From a checkpoint of a small transformer trained on Wikipedia.
Size: 13 layers, 5 heads of 32, MLP 448 SwiGLU.
Architecture: rotary positions, tied embeddings.
MLP neurons of a small language model. Each row is named by its layer, matrix (gate and up: input weights) and neuron, and shows model dimensions 0-159. Each number is 128 + 32 x the weight over its row's rms, rounded and kept within 0 to 255. Numbers have three digits each. A neuron's up and down rows have the sign that makes its largest values positive.
After each neuron's rows, "fires in" lists the words (lower case) most often at its 100 highest values on Wikipedia text that the model never trained on. A number after a token or word is its count.

L2.gate156:151146113115152170113162086130132121150104139105037104124116135124177182096124106121166146145161176207178142129083149079137129067147114133120139063085047176134115142068095119162168162156144091062128110147086178149182093146118117143181131139140116075068148077126094120132169131129107077133186132141139101183043161122113119139135132168104082129119095195113115126158192120171103124099146116177153113142192117102117141112122077115120116122095133116151149122087095101152130115121096097
L2.up156:146173155085158135119134167138151129056121140170130131163168123126120127195148140071115098148114064157119149108145134112130115105143136122106083135149113089114111149128129065103085181127105149088114120089107119142094111137113108122159105156152088175121096186084139154176092111143143170113154126177127141177109194106168174141081152079146091096103167140169100136100164118079132160124121080085176101174129162145181071197167176208127112075133104188142120052112081129178154111114150096
fires in: "known" 23, "in" 10, "town" 7, "down" 6, "downtown" 6, "downing" 6

L4.gate264:135137189096126119125143113128130173191098124103144187162101105109155133157085087145125089109104092191098126091145107154131139148134116133153145113182120136116123153125123118068128119159130089125114138110098086145157098147164118160094150141160127105051080117137130122076085192077160073156179151091120152139161118130149162218150131190061089225102133148107130156095132147166186176130089073165151086067144145129070079102068092148128131108124094117089110088134125134157152138113167118
L4.up264:131096165112192078118112129124173195106146122117100172123120165106166068126103157064154133102155135106162102089140157072123152098130116163127091104143123173118207149085145106133117187181122109080134175121139128132143078140142151070115147094117087048130128126121064147129165135164126118115131100164195130163126158090154077121134107165125133151129141063091152164098163144143087118147141094123170129096128138112137157141130098171078161188162148165166077184170170133121199134105179071
fires in: "known" 22, "town" 14, "downing" 6, "down" 6, "downtown" 6, "norway" 4

L5.gate89:088145218111206157097116094164132112103139146132111132114120102114056088101086105149140113083159132144066100101148155138163092178103148105131144151091135145110104081135110113170158065099109166149096105157140085095198105162173133136130130180162065115140147120138142076119170182140169084186204073128121083159110142176113114141140163164131128122106156141113128161094188111125101163109149109173068110156134065101089107127134133077116099148133108078103104102085126115159065161112149134
L5.up89:151078076111121131096153097152152140171152134148137166087114107161145060150125128137133114081120100145144165138195154154066154197091101152150106138159134176070168141121122193155118127194118112071109148152114158091097164134133211107116132119152113158158128144127128123133128114125180146112108143126092153110111141138124150080125163118146199116077117173116158144142153185171124115169107120187193135149151065155147144098070143141100159103137192143004126123144108092074150129112147117
fires in: "the" 53, "series" 7, "themes" 4

L5.gate91:107142138141124161171149137069169175118149140066100131174126132111161110084110149077116070105134103160069090123135153037138147112135137121121132077156091113086101091094088130128073130139137103102124124161150116116069175154128131150111126153167123157111090160113076161125154159128141131125196172107116204106154130141190080151089108171167088078160080110107069189074089100145129093167063069121154095165160140154139147137125120138145161190127183153128147138098104134109099139155092178
L5.up91:102147129107165130096133121074160119106167143087112085174113176128163171106115072123150123150110128146126119120108100206164081075165147133168100095128146097079049128162126141107139065119128172170078091170148151188132146135150137153100156115082142091156163074144129156050120117172133075161095104143156148111085198119159216171088127142195131097090156137116153083104140158173117109141090133060162145071145103106141165062116129112113115134144107154126150110128112111183115117108128147
fires in: "first" 43, "second" 14, "of" 6, "two" 6

L7.gate36:165093100193123117174159090162124132195142163154127140127084137146105168152127091142128109140134117124119146179170153135106085128147087096115033144183117187134132147122108140116158173086086132095140108127175127127119140119113084150131141165172147122062125101075116097122092167096121105114126099089100089113157151083097177091062128096157041131148105076099097141124085139111118154144098113071157184120144125157037150113140102139136157121111151121195127141189146122118099135225106100
L7.up36:129113049127108115163163165126104074113142159178078129084101144052068109119107111190105102116108086109128137142121177153114106154144124136143128142086195155098113140159120100131189181149143108122153070097115161143133102139094134149200137109168121126090123175091155089079120110161081107168083059099105139120104112158096116102061076120119095149130155058140070154150173089104109105126102110074175123152154091199149131126108087153139198148121150144106131082154150121080127127088126107
fires in: "and" 95

L6.gate18:106148198109146174156168140101090079105142166155125107109150105090119126097098117146103190082179142138122104084155081126146143105110147184173128109129052087115118123120110083075119125103173084107164109148145145126223135202133152168094177115158131152088079150189122149076133149081192109124144144104160141082104079114170164103054133109110145146129176142108065158113119081140154201148156099145140105177102121146181123140139157147125091116169138171128163170109122154158121129098131122
L6.up18:119128107138087123153124099161080100122201089055132142119113121145095179087068193093136141135120061131112128156185159137088043164111083117108139161132164119151136129153173148105151105066144178167107124100137190141153074102126126152084116181148119078157114137101137162111074185128150139121116115085132132141117177096116152126115140147110128146066157156166093128143129137150140196126095140149118146081152179157066144088178149143105078074092133097071100072140139138151130085115150070
fires in: "by" 57, "after" 22, "with" 10, "length" 4

L10.gate128:065089123142100158139121124112150105118123152153152109109078137110091150123115140129114120142074098145053099138110084140133131147139129159181131138099138096082114089133167075177131123123112103104231122137153141132188078157150146164103128159133155148174107082179118101171054115161136156089145065091129109090147107135177145146122129118130073133213188089128119127142088108171140106189131169090150107073169085224119123118082095118181151125104138076156079105142111130144110101119107165
L10.up128:132085098120113140079115156169078102163128101170106111129102171096139158125175155161109130188115136122175158145096186150049118145094134190117131097086124079092181139103107151178120104083127108135091141152114157110137138114161078119165078159196122134125116141212136073138122122154142151126106111118100079174134148073171167074164105114131099130111117100095117172138090107085181108094118144149069100097164194110071064146094110159188147137106142145123131097127132102133176118080191149
fires in: "as" 26, "also" 20, "and" 12, "to" 5

L4.gate50:140138131154134137214129118141129114137135126135135120115091104088111110135093147074171200153149120113092115136106120167132116059161118157082132148089092135181122122135168107090134103144122173089063106126072117123116189130115132094228158123206141157146133072104059134154112150120112135167170102156122097129105097179141101103114107134058054102154233130148164127145106119173129165120126111158177141111078105158155071089126123161131133088132116139143152140119147139137151126127132226
L4.up50:151091087089104131186141122069152102094121179163115107115199136129110174113109085062170106090123116131086093124148124176068136096089098054100175118102157167135120143118154102076133152139076122105111084107147161184152162171133110101120066152131106121108152040167161075111100119141107100100118129177123152110105090122135120093131190162127102126113138087136120095141128133153143193156169212145157105124141067192085112105141091170109130116071098093078130103121126167148135161112135120
fires in: "over" 35, "according" 6, "access" 6, "jewish" 5, "department" 4

L4.gate374:144140158046129145113129113176084078127110165117097184102105099111130188098120110160132078142110118106151112145120129122132115043127116087126137124177116116143138149127095098115124139120134140144081088164095087074178059207163055119204135154151117145038128106100157153121145141167103127149157170111107119121146117155134137134125156205104092127131110137150146120043133146125135087095181141099144101126133147149113085076082159076173114095116064144170115167120081145102097121132113065
L4.up374:171174109071134112089089118123108099080091076156097166113086119127091131137155085117137186101103187107151109148120176124185147100129088152140084157121103121108078087108109126149103161113151140119111128141076122121136160103137131170131096133150119104135160067095133175167134153109097152107078130162162112124109177164173145146171078154104138108116022140144118160141171166124042095157165121155157129149104185122192082130151172130047118124120056098131131115164150160149180130098135069
fires in: "new" 51, "known" 14, "town" 6, "down" 4

L2.gate203:108116096096050131183172146138110184126191166150131161150193153170113105141117134204136146118113085138147170126165139157084198152106124132125174102146129109109140117105165121120131156110132151127099081102151082068076152119090107169063161143151154147118107154099114203172110082152099160103093124109110204161118142110105156119141106161150122130104164118113126133070171091083142173197170148099149101172108069094195109097133131171171154162164137168082156117158104089133116135125137149
L2.up203:154143125165086154105144163148095112138205155140190163101166093135143106146160117166101152162111057173136103126098110162063187184109106149140142121075087208106120084089130127102124113111133109120078121118097112110112168128114121142079120134098132172157142117130113128094132145132163188113139154058162151160096135119192192086173085094199114112070127127110170147081109150148173138147168145158136153159151061111076147101128102140161103159124164131162154104097071084138095171112132178
fires in: "2020" 24, "committee" 11, "2011" 5, "2023" 5, "2014" 5, "2015" 5

L5.gate170:154095158146150174145053131140099137157160173182101118146136146067096106165128105158178166071129109116122147101116119109112126114156165126155133090159102119075171158095109113105200095105135098041105080181090162112167145134136131142175121166154100158118159122122108095117147097099135089102129157096110128134131087067123122064135127149115144167077091092120120152070130063159108189105157077151152156230117137194103078139129149179164119141120110135075131106136130118169162100148091097
L5.up170:075182159183140142115089153065149140093145063125107112144150109147151137137103114078105120147106111130066112081118106155101061119124155142125135136187076066117116108166149166172143090062179105130112090169134117157145084071103142124079182154113122100136120088148136141106139150082150094139108089100196186139150076097122150162125121123104140087104098102124114164145108104115119147105140143111051137170134169127078159157132146168093085134169114095023171117162070098127153096134100104
fires in: "team" 19, "album" 18, "film" 17, "albums" 14, "played" 9, "teams" 4

L7.gate322:086089179125151177156206117102120189121157171156137175109060104107116085132122135204125075078102102138153108121115105131168147128099099117104136092159171132160091164059142150140116139086098119106140141143142152128138125119096161170198174152120115099099078163087162082112106187142144089186173150086118131065146115164126105116105131150083082178113090085094164111116156137149075128112067165152151151087125115160178132177111101108133062100068122066102126116138142147127149147146142111
L7.up322:099064141084151176156105120109129105096149110194079138060081122137146158069128105195069120155150137116134163189086070118101137097154136171104086148098172087131100132095082137118153110100119144112133094112144140144115153122069113176135138129083138118041105145132138126086146136098133112125128098115108157124094081158080173095141121180137071105117137179087149141138135188056105108127105106116194147200135153113151181150141106108092080193098158148104146096122110142169097135074131095
fires in: "and" 79, "or" 8, "notable" 5, "but" 4

L5.gate134:116153086124131145126134099167143138166113114140187130040112099085156131091137180170079140108170123055153106082146084075136155118179130152185055096140147151095121155024132090102133095106110179111149096132130101135142134106104072095109135146136140124098162136114110126169150145142132078148153128105121096168138182129119071099109078138146059174154116098109138146100139099146130137078125086198135113121168069140063138150194100086092166133088158166123131122131129124156116142154117055
L5.up134:160144127131143128132085116150172091166084111136099113105135147129141131152089128165136117158148134127115108156070114169147122101100126157119191159169141088133130071130086064089168159061161132108204132106118184155107077146118063092155182100134129147088100138150170093126117119077071129149071110111084139113111147064096188118139122132105075111079184136068077170153118071092103087126095095109114093075134107239130116126122112139126123084131116144136146158105141114124132053143104117
fires in: "and" 81, "early" 16

L4.gate342:132106130138138168133145167096102152163170106098151169101051125089175137148081112077114177037141126130151091172096137172098091108165112134127138111143135141108116161070144121130094062152132156127119138120213110151126140146144073140151134076113122133140151109080110115107141206176147103119110123144077113135121167180158129166132137119144164089046166163112102113093123064159159147133149121145128109150054095113161140142117136119201174194145158145113113068119189092155076152136161104
L4.up342:095116160153193123113094152136129131150100116150068100188044080119177096131113188167121126132139188116171158134127122155138133152144189164088163081117110095188172097103111117133124141127108130119084155084096122128179104095143148115123173152136179116098118189198166152142119141111073127148118055114115136121129094178140136102115109101101156178148124185099094153137117139105101151104112063113170152136097122179169108153097117141076032129082099178119127152119087095135163099128133067
fires in: "from" 87, "by" 10

L2.gate78:132102084087174125107192147170120213196154153136129118114095120125166130144092166134177126103146082131155106152129129161103086105165110086128115180149139113131139120106153097085095079121147106146155078150167026131115091087136048076151099156101133174148192087098110085164143118074147116132123116164140148128134112139078155116134149101109209135203140190079138108080136110180115156121188135092111135135158130109140166149137104130172165124134079141169164129109132085136099162149098122
L2.up78:125137111145113156051104111094145109098113189091142066141125098088174159166103153195129108129054108068102182115132084138191121131145143137137105174154100110115118131156159162141159074106124106145140135081134130135105086121097185128120114140102117135117118092182116146117070146055191125122153115157134167135100061129157129114125155104120214157138043101138075132136169093168111130112099153154123154103153131098074150112104155129088107156181074137059118084146097122113203118130110150
fires in: "in" 42, "williams" 5, "album" 5

L6.gate102:195143103179118172139116104141180112122190140149127143100179181187131141117143143059148164136174076100113122101121151169116167160161134112073125144138151121082082143051078138132115127127098149105147086105130112164075133132113138142139110106173133193121141117145106135132126137124161128077108136180067111143095154133115165097120172078117136118105124168095141137109177094128131148173179079150146105206138159117105167081067189124030120127135088100094093090151078163132084094095150156
L6.up102:141153139127143110162140117156171134106135098081155084160092142104115121113162115115210168187134142121174169080114122078168170110211115111151148070106138114138141120129188084115124086126106151170151184139100072139146139133140096092178119055117158095130131097129136103160193201166155101179122144142087108117139079122163121151151093128105161134177100164080097044085132128113136127173143097172134104128187116153156134073097091121138138180072107182116158124143100088176149116145097125
fires in: "received" 17, "force" 12, "succeeded" 11, "france" 10, "once" 7, "receive" 5

L5.gate372:159107127111119189151101157126105077168141115092091158132125144178139132112124131125122148133131204153110119146119099109163117140107120133163131149093085150126136157071087134082157116022133023137145098138171100145216122069087171121167095163120116115135081111186141126106137064188103089097135126127094141141083118128115148151129207130104049157109123122148140192121147166118095172158095122113097073128112110074127126175084086107096120147124108105088139087111174122170134166116129117
L5.up372:136099183135109165113142139155184104125099115090094125179117107172172115087134123119119168049134133140132122118194193136127140113089134125119122163100092164150128134141136129082137147167150046144089113171113182114149136121110173069189107217185150104058123146153097131119124108087079150114100115122092152110126083151123094129084113117087146133159127127185157125143156191143094170148100110132177110125115121092102135144122058149107123110122132135178138213126170113131205085091105067
fires in: "president" 25, "where" 16, "because" 12, "museum" 9, "cause" 5, "presidential" 4

L6.gate189:140173161124083131080086091126174128130172107128128141158077123180091157148071133098090185156144049147152179128105120175133137098173102119142064124164180088087152167154058110139139125167164134148102094123126146145080148123087109117102108126154160143137095134109102217091166147140136128132182115091113095131156106143144144154083122149073160143095141119150114215109184132119148166150159084182152106139083134160147151071145136123105126152124133193147130090094184157188137156116165077
L6.up189:142110184159048138149146079124146163138168115123110141143132144088083128063136112096142155151175123099154124103160089105093158086132135104116135131084120094126139166146089150140136132126176102152154125113126114073099097119161087087152178091130143112098128120120097100117204147062122124141134151173084131170170068179115127136095113111157172053107136067092133161122161127075138110129101135194080178163167093164125157131111158152078069143082128151173137099161186167111074121160124043
fires in: "received" 16, "succeeded" 11, "once" 11, "force" 10, "france" 9, "receive" 6

L2.gate447:193143102162160151122147165114126143122088126165140098079130097179098123164141149150114169143137121152088129067099175127181129066153137116176130144113137121177121188093158126149183143124150140088053117132125148090122100092102059142155141078167110123102116148091073163121164172177111130117107161129129108162075135156165151076119163125138159204081165033112104112111060144161067129124162103113127081132105133108155119129105113093128154115122168179131084196118115099200091142119113147
L2.up447:182122073166159155149115037048090129125104190114054100066127080120135132116080118100114085154120169101128074088146079148087119136111126081124116162102113097089118109110162163119132121193143156133112178145147101093100176099084119123133138073160119070130159119096120105114142132128198104094108156173114115105090140127110094165141152112105124089122064129147133163073142201167106129170138131164169131156133101101101144118086128126127135174133144158056158126158152142111196137159185130
fires in: "on" 33, "appointed" 12, "ground" 6, "joined" 5

L4.gate383:194111151159114150141168122084103155170087092139107151124166162133103161134129159113104205166083080135145089091118145105114161127135136172077119120109133110166127128089099084155163127141094165143092118108146146149158159144177094155112117143159052182133139111115122130077083151160130154094085126091075171139192116056194159109118168163103111127081090095111168209105077098092153118132136142150109111145128130185092111112129166119108217144079114108097137140091156204154102099155107115
L4.up383:157121105130129142102003111117092125041156142198072115108109100161139143132143081154139191091118203105129149129158159123128164150131106142118124160113069119108109132139096156142122134122124076102141115166105125147154092140131122143126139130153169100171113077135138147124155173119135128157167109178138075159125141084188104119117139162171090042111121183100069171098167141134142086128158158166066140183127151160157173129147155087113162114115102086079105116128116149114167133192159070
fires in: "of" 18, "system" 10, "also" 9, "by" 8, "present" 7, "appointed" 6

L2.gate58:170112042103090077121146131178107143163133127126159141139076143167128111114124165111173152139156104125134156124127180176140162120088111149073122111098129141154187099129129148113151095146109139144135142143128111115119101176153069133175140166173110171125142191136102148118172138118111164147137130147138135129068117101150137032138118102187113142044133133092180143063170166127117147170162157139087143176148061207117148187136096156154141134161104170167188149105122100167128195165169097
L2.up58:182126125122102134126163109122093182091144103124119100108180134128127187154154190120094097099155090104136162124101197117089183069124221095121126090076084148094155170134120120109047105105065157103119128116097123150111132123140042086206133131150112128108140163193150144163163119152110140130124136183142080112145124101142115111141121040115108127141090144148120119130106138139133155165092166068132088140126093087118089148116128146108107087059152130092126157101100114109093137111143218
fires in: "received" 14, "organization" 12, "of" 12, "in" 11, "organized" 6, "on" 6

L7.gate30:152157141173121149106114161120113105136158101178103160124084178097100122106100087108118170150143129114101059108131128109081162053124116117083107117158166203135159206148129139073142073099134192164132142165163126094175117159135099162071132167183153105162103130149113146114112194144118126117148102129095138121076119176167170100137174166137171137102118137115043162116125135151079142127089081188162159224098117140099149170153118155136133151108105164121151106117160094113147068132164133
L7.up30:180129155106130125122074080100053086058153105201121058074156115092101099111116087116139159128164150068084135134109133140113146092134075121134136155171165161156088144163108134161162117144098168106107095177131111175128106108155139130140098128151149115146081068129172094100133139133161128111104068135099160122109156182146124114166117107081161102145174140122113154097140102167136079132146179124081152146206120163094123111119145120155128122094033077098110113160109140127196101171128202
fires in: "film" 23, "by" 15, "with" 8, "films" 4, "length" 4

L10.gate239:111117145172128143115129127130166128158126118071065064145106054128156161103146170094103121118165099107145063172104139123136134125103118113093050120111060158144081105092118127144097139126069140075112083204128105040141128090137132129143110120190120127090145138160095052107084109147132124095142115113094170176140159181114159153165096139139093134156056096173120116162140075086164139143164134115150203146089126106066069091114108104104143110129090089176145117125111101140129130119091110
L10.up239:143097141128135166112063083129115098135100097114124103159132145131155157143171108190171087182109121094199120181117141135090122109121172177075115141106126111135125169153169108136086146167187096165128151124163101176080099121120142103054175098171116087149126164127192140106054088118152124058149168109063163113155157095106126117115132126116177105091090113109149161111087109123146109074090145051093126105161162136094052059142090155129158158110115142183096118116143132141123107141110090
fires in: "m" 32, "mi" 10, "period" 7, "million" 7

L4.gate378:100097144100102177116125091102081117151130089174082130135114144148154061082164199124155138113137149125168099123129092125173092101143150102138164116095107172158130165165106110162149086087127097101157147151125114131180100140091080145129144152128178120115119200099100145105219131099103140166165136193157113141115113156159123074138139155134148088173213118126143062150123179152154145156173053106115149099203184115116176109097137114201128135143130109119161068144119115116112136157136063
L4.up378:154159108095127140091091159193171112142130134128068153234152138103106152100148197121155142161140101171128099108139091128131016148104106098047103109114171094149082173124157120159171093142136070129094095142174164133192140129143099149118151126139161137112144150162146112145135160084147138143113145099122155147175133146151152133153147139129103116165121093163149181127170155096139146128192118080128099116165138176149105109104172083120032176096097164130133165157086119145100144112169160
fires in: "later" 48, "water" 6, "greater" 4, "theater" 4

L6.gate184:178080153159097162075104133167136158118116066108136121166136126103119161120114153096107154132149109126132085078151080164202145017118144178166134107130174066158169158116096174104139134135133132100124130102060131132073084111138112144107124157150185144128070142142148173116117128141103116142138140148129141132141084143132153202110188170115154168101219074144139151088119099136145146106146116144095133120107161168092127185109132087179199081098181152168129111134105065127165115131124126
L6.up184:105159134104137131133085082131113148127110074114111193145092111123088106148075134110122125186151126148104154134113087102185111063166152121217115149142050124159091127179081107165131180107126120122168143159139108122146085127073073124084167134172116119115078138160141137127096122118079120109092135107067172108111132140105117143127149153062155134090141106071143118079124108112135099093091036139041109108139150101127150118141099108151144143090191153147125074162065119147060121162117085
fires in: "as" 46, "described" 13, "designed" 6, "design" 6, "club" 5

L2.gate365:141098078154158112130137114109148144137073083154104100118145119134205138110079196131141174096130143168102098067141152098076154103140145114145108153113173107111121141065088123101127132086063139127113121173120136133190090129151133140128064097142166130106142103149034121141183117102157105164185127177134157102120112138145157095131098103106189111145132133133092118145166081153138105142144130208064120112161075128138177127170110079155206102102121127073191143137092102161159104066116159
L2.up365:155100142112135129061115108111071161179161174162180155136103093106100127122141103163113154143153119162088096098118175117135189089155082082171143132079160109086096185139145105155127114128113137128178116147182104170119124093125091152122130132169099077105140099197165099163178157141180136097153124165158205134147114130192096109208123079176173133131070146098130138108164080132136093123134160180094097133179103107121136145140096177134119109091095085126194078145111130072127151159146160
fires in: "in" 32, "producer" 11, "produced" 10, "introduced" 8, "played" 8, "american" 8

L4.gate268:142086143161098177103197132140115122121180181069125107121127151146106101183118098072117091121135084140134121122101108181141121159107143143098148135116092090133155142140111147112095056095116100109086143108154146146106120115064122114159132123074105193123142133111092151137138194189153051110111109194105162182144073156153111157092164120167080110108168126159074123115094076131130125197095102103142144160131140215098114089095164092141175115107169135155089129086146141142064156174155162
L4.up268:158134107135109112136103114110163083145151104175101150130121150104107141121144087135133128099148149139112049139097128128067148165158131133126132131068112133107105169128103141161163141166155146144160160092119093145138153168131123147185117139132150086153166148039118110136107077114170181101206133155122142131105160082150148177058174148240082096106084142126123202176102164160129078173121120144133142125146175050072160114108100102075164171134095139161123088111112072142118126103135177
fires in: "of" 91

L5.gate51:124133114181142119134101073166154079118106093109097086100113129114111090165161137092099067140163122174159111137132081086144127111087069149094144038123119176183079133086088102116175099111128121089051115125142142123172167100041117098126155136116120169127176095135104083119142158109125082115159159126113045089181180136144167157133124161095138088122076100181108181137113141119097126130136107190164140155136145122121092122152103158065111124139117101096108151102118145149207098141161164
L5.up51:155100136087106146187183108059100076096138125117109125141153130141118073115119131144116152116163057108169108114154113135168147143000109151180123116149157173134141122149099135165161069130127183115120150151163136090086152160063121150137208157130082152206157117096153149103148149156140137120133127164135113104154106117098113136090121179081109143148120118135149105099120160128102110101177155101121146111197172182099218161153104166098138172096129162170119151129143099097143119114157104
fires in: "new" 50, "jewish" 6, "few" 5

L5.gate328:142142210106120119132160170110132143214090104168142086148113092123120099122131138151063165115135140155097095136151095118077109136088142142143111057145130102157194158108144104087158169001140109151120130111189127086153140078139157151121140152155122134082105103128137174134152118153045162162122131122106174130144125169144128107113129138072160144167101197101130142100168128132072094084202111149069104175077100112109130105120135083161111158127139110119125153190127127153108155080131120
L5.up328:137101072125110145162155173116161150142058077088107134132114147103155087069124157128100123107141108118171110125152082085111113115099146145119129120108138157147086129065109100132148154106170092137161117104127089142164164119169100118088129183200115104136175211100136122145120091126109151091107087103112158097141092185127123196070136163078159151120091123100100175127110147075116135070197029165082121128154102144087089152152112094156154143143114112129177211155147079156109113091125131
fires in: "as" 20, "president" 16, "because" 12, "museum" 9, "performance" 6

L5.gate57:109150125156077142105178153174169131107138230160081112134145177096112123116121102201123123100119136145071143100122104144137139158121100147094102169088075167128132140186181119105080104190134136098140118154161074126147147139123144106189146137135105141065100078115036149130072130142096157128115145180156184132174187092117137151164185099141141091087116109142100093117155105136150133152135086180162121072097118130136110129079113100154175178202153164150123090132126112116081149124138159
L5.up57:147111079169160084188147092141135092112100143130114141116149132138079162091098107189180146089138132181126081164113078158073177131116047134170125159119135145105085112154151126144116120123119112159165129125143135133116127166098103175162142196069142147107152083120091150121132148182143108115140121117170115134101130077160123093052107093169158126123098134129129131138138177156172188125108137132170115167130111084154111108105135159111120214141125199196115057153159157164084155209093165
fires in: "2015" 21, "2016" 13, "2011" 11, "2012" 10, "2019" 9

L10.gate290:128057118142148176155103024148065161100135145107123097109078138108114214122137182126122116098097113135171128200195139119092160108171114133098110131139083157121137090106144150159110143106142135166143085179130095116134084173126091128112124129156126111094113145109108094123051099109147138130118090127073152097150178203123153132137135205145143133096089134135163136092146158135175080126133110123118104187196105147113149115149086168073142082139082111134122127185105145121171146147136052
L10.up290:101127095149070139181141099126121113084115163070067100102077152195190126133128080167102141102177165132181144190108152179150161132107116093122115071107172079132145078078134158125088126146098087167111194141104146106101093137102096084147145164124168154150151147160155067170105122141147154135117230085067129114130146096119104144141154158131109095116151136166127121139097180175161141090099150092113204091131117097170125115096087113141087164129101121098123161143161090179124121148124140
fires in: "in" 47, "m" 18, "million" 6

L4.gate266:158096157137100158127057120167171096082092077107144120102154138115108176139089105111117126168112125160097076125122116157149121110138141131172124139123077116141143112051098136082133111182192093146120173147125089111152067095122100139082110115124207083126156147139121121163102199129145184152118194078135130156125083115128184129131125097092172191190129171187123129070086162116083095126141126124138089107119109125125109089109166084170158102121148181188063095124104094118104131080091100
L4.up266:170117112085163118140188113093128122101080143145136116098094123100179170161133159145142090103087210130142120086167129093148188169162140163159173126115166103140166151087171145131073138133108122116117196180110169145102156164107145098115145134122136111105166132143073098178112156111106173211112148082130118141102103124222101080101128118114170141168117130130134082157140168126124067137101053108126175095113107097151063069080106123174144114110109126150118146093176180150136087146085141
fires in: "appointed" 17, "joined" 14, "central" 8, "robert" 8, "points" 7, "goin" 7

L5.gate42:130153141122153134102123096104140103158186153141114166104110126127109061105110100094135136096102098129125144093141107106124079131085124162184137078105155161080126232098108149163135083109100109061112121140203102094156124069081139151099131107161170129138103129164061146111182148113165105170133086126185144161158181102129125138130087175185149159109124187124124166146123109111114139118130135185129113161067055140130146108159184147167196154076083123110159064109075143159120132118162139
L5.up42:124114141083134138142120146084079141123149161110090150101145157080144071120102133179186147122139115140116103095097131135098130105089078144148144153106147158125106165073093183158135122048091143067128098115179124109167132114076109174095093165150100148130141117168111148123132136156139104114183062108175182151149161132087137089115096119179159169100162177062193150147042137128101201139120120111133124131133154153108124102136128126195151115104139128070156140104018121129094121141119182
fires in: "other" 45, "new" 24, "others" 7, "various" 6, "more" 5

L5.gate425:108157073161122158066153098100111118130103088099163114144075138132100117132158157094071128143125102100068160094140117121076142152106073130155139125171158080129095122100174135208212083092110122077188148141167115099191109078113129164133124185198124178086131106097107109180171115123164110118120112154133162143106071100108136152111100144148114153110126120127158140136157152162096153081155159138144098183167102179128189133102139088118145112169089153060138113119086119108057158129135077
L5.up425:108172146102117126091148117087078179095107139147172147095123101150073153072129077138099118116154080153129175126108125132068097059121080106085146124135136106186107114136157092177146034108152082126167146139141120125198090108140125160140130138124134087087129070110127109197197107087167103107164131175124170143135107087129156141143105147123104115150085135124120102151177099152091110146166147135158066096135094114078131095094132085077115140150116161070199131128135108146033147103155106
fires in: "or" 27, "order" 10, "original" 10, "organization" 7, "organized" 4

L4.gate81:134142127085170137135134116111141086109117106121171129101135059166098116178080083093214182080078154150131103174162108122147125121181152124161130109126157094150125161175155131075101085113103157126121146180184173115109091125096134131096102126081109083105126137079139113105120165142082122140104125119112107070132091093176188129156131160136105149113129168135113113132125099150107071168204060043128112104106161181157082064106113164118186092129100139102061157145148108106167136169108126
L4.up81:110164125159115118167128127132108128105091224134116158127096134126138163079111172164165084096132132172171107116172075193142098106165118132120167093068099074102076068170161120159051140146090117139114119147172171130113086147138139121157119190139097131190120165142084119079092113139101062134135042145109120143109176188157134132077107153140113132194075142102139118156104090128180139120089149099099104198158145154112137125099127119094126164072140115133150107140127144055107144127135128
fires in: "with" 43, "by" 19, "2" 18, "for" 9

L6.gate300:112111115145139091078087151133155079111129057125123131162148146111137126098127142173068034067134166143044175169106123055104159174130187097145164107084111109129164199102122102074090139104123110085103115130175145140157157156188074114145156158141131172088155166128148165155189127136122114100109151116145082099173065097175099137121160104171128130126086118150101128120149128128148167132113120112129152125111105129168154135140123135128100128129192156104135192100212095131115157074116099
L6.up300:155115153144107095111107136118099134161128074137138162037170133086085118131123142193054095080132103177094117158134122121088183121071150116143156106071054151120141197148112102103102133172094106100116127117161137136167140100199090129110114141124147150096179165151097162184139133086103121109081171096101140081186118105126140135106122108152130176163133051188140120097112132125113172173123096099137131120150088162134074113113126128150133091128195158093098192109172109112073154134122078
fires in: "york" 24, "state" 11, "conference" 7, "college" 6, "residence" 4

L5.gate276:123151091209103124140179079084093119107158087125219126171155148159105148145101071124099144085137148119126053112127117091103125100081165150115130167126112115157146175141140147125124143137079121140087173135117063113133103114167154095136170241152185133119144165138079157118131127107119088114122116125123084056206123161165162111117107121168157171166158107153181127158134159152130121141160150177060166161162087105140130125150111132173110090116185142151133145110153166094172157160122130
L5.up276:107094199147143142134173177138126112095125127141137109121137067112113149110151194183090082087110102176124119076128109188098150147189153153108103145148061114107091150181165126130119154190150084093092057138102124112156075085160087108145154149077105103062210145087123144100140176114106159101114185142165145140076150107164098161106108173156158059142141129169115116166120124103104115099123125140155137061129122092116057077174143139121111111155117126143142156151114080143097115106153104
fires in: "york" 24, "adventure" 13, "conference" 6, "zealand" 5, "radio" 4

L2.gate300:138087111087122123167127155132130114159201122095093164179097116156087105138146128144144182167161125161161086105088141166180093180164125191067152119193138127132097144124155109157180063106085170134147072120144135151152125109126130161098177096112112171130148147133089127174188133105147114089165132135191126108166151137163127098151158125152125179112166116177130142090168124125126117156250105109107114076130163187141126068130097186115115111161131167179081125148142099171124121163110104
L2.up300:138110162092154091117148131111165179181139089099073159141111091061135102101128160153147152120146118153154106122140069095118080132153116170042154105119124131140049131127158155121181116123121068155086178180092163104184107138077140101115139129116127114119167140162160163130148143133190159195126139080169097162123113116164165093142121155205164115105203110135148092157155184111076164171149088165104146085170173154107146147161078096102128124084129103098155098088115132127170134126112094
fires in: "later" 48, "water" 6, "theater" 4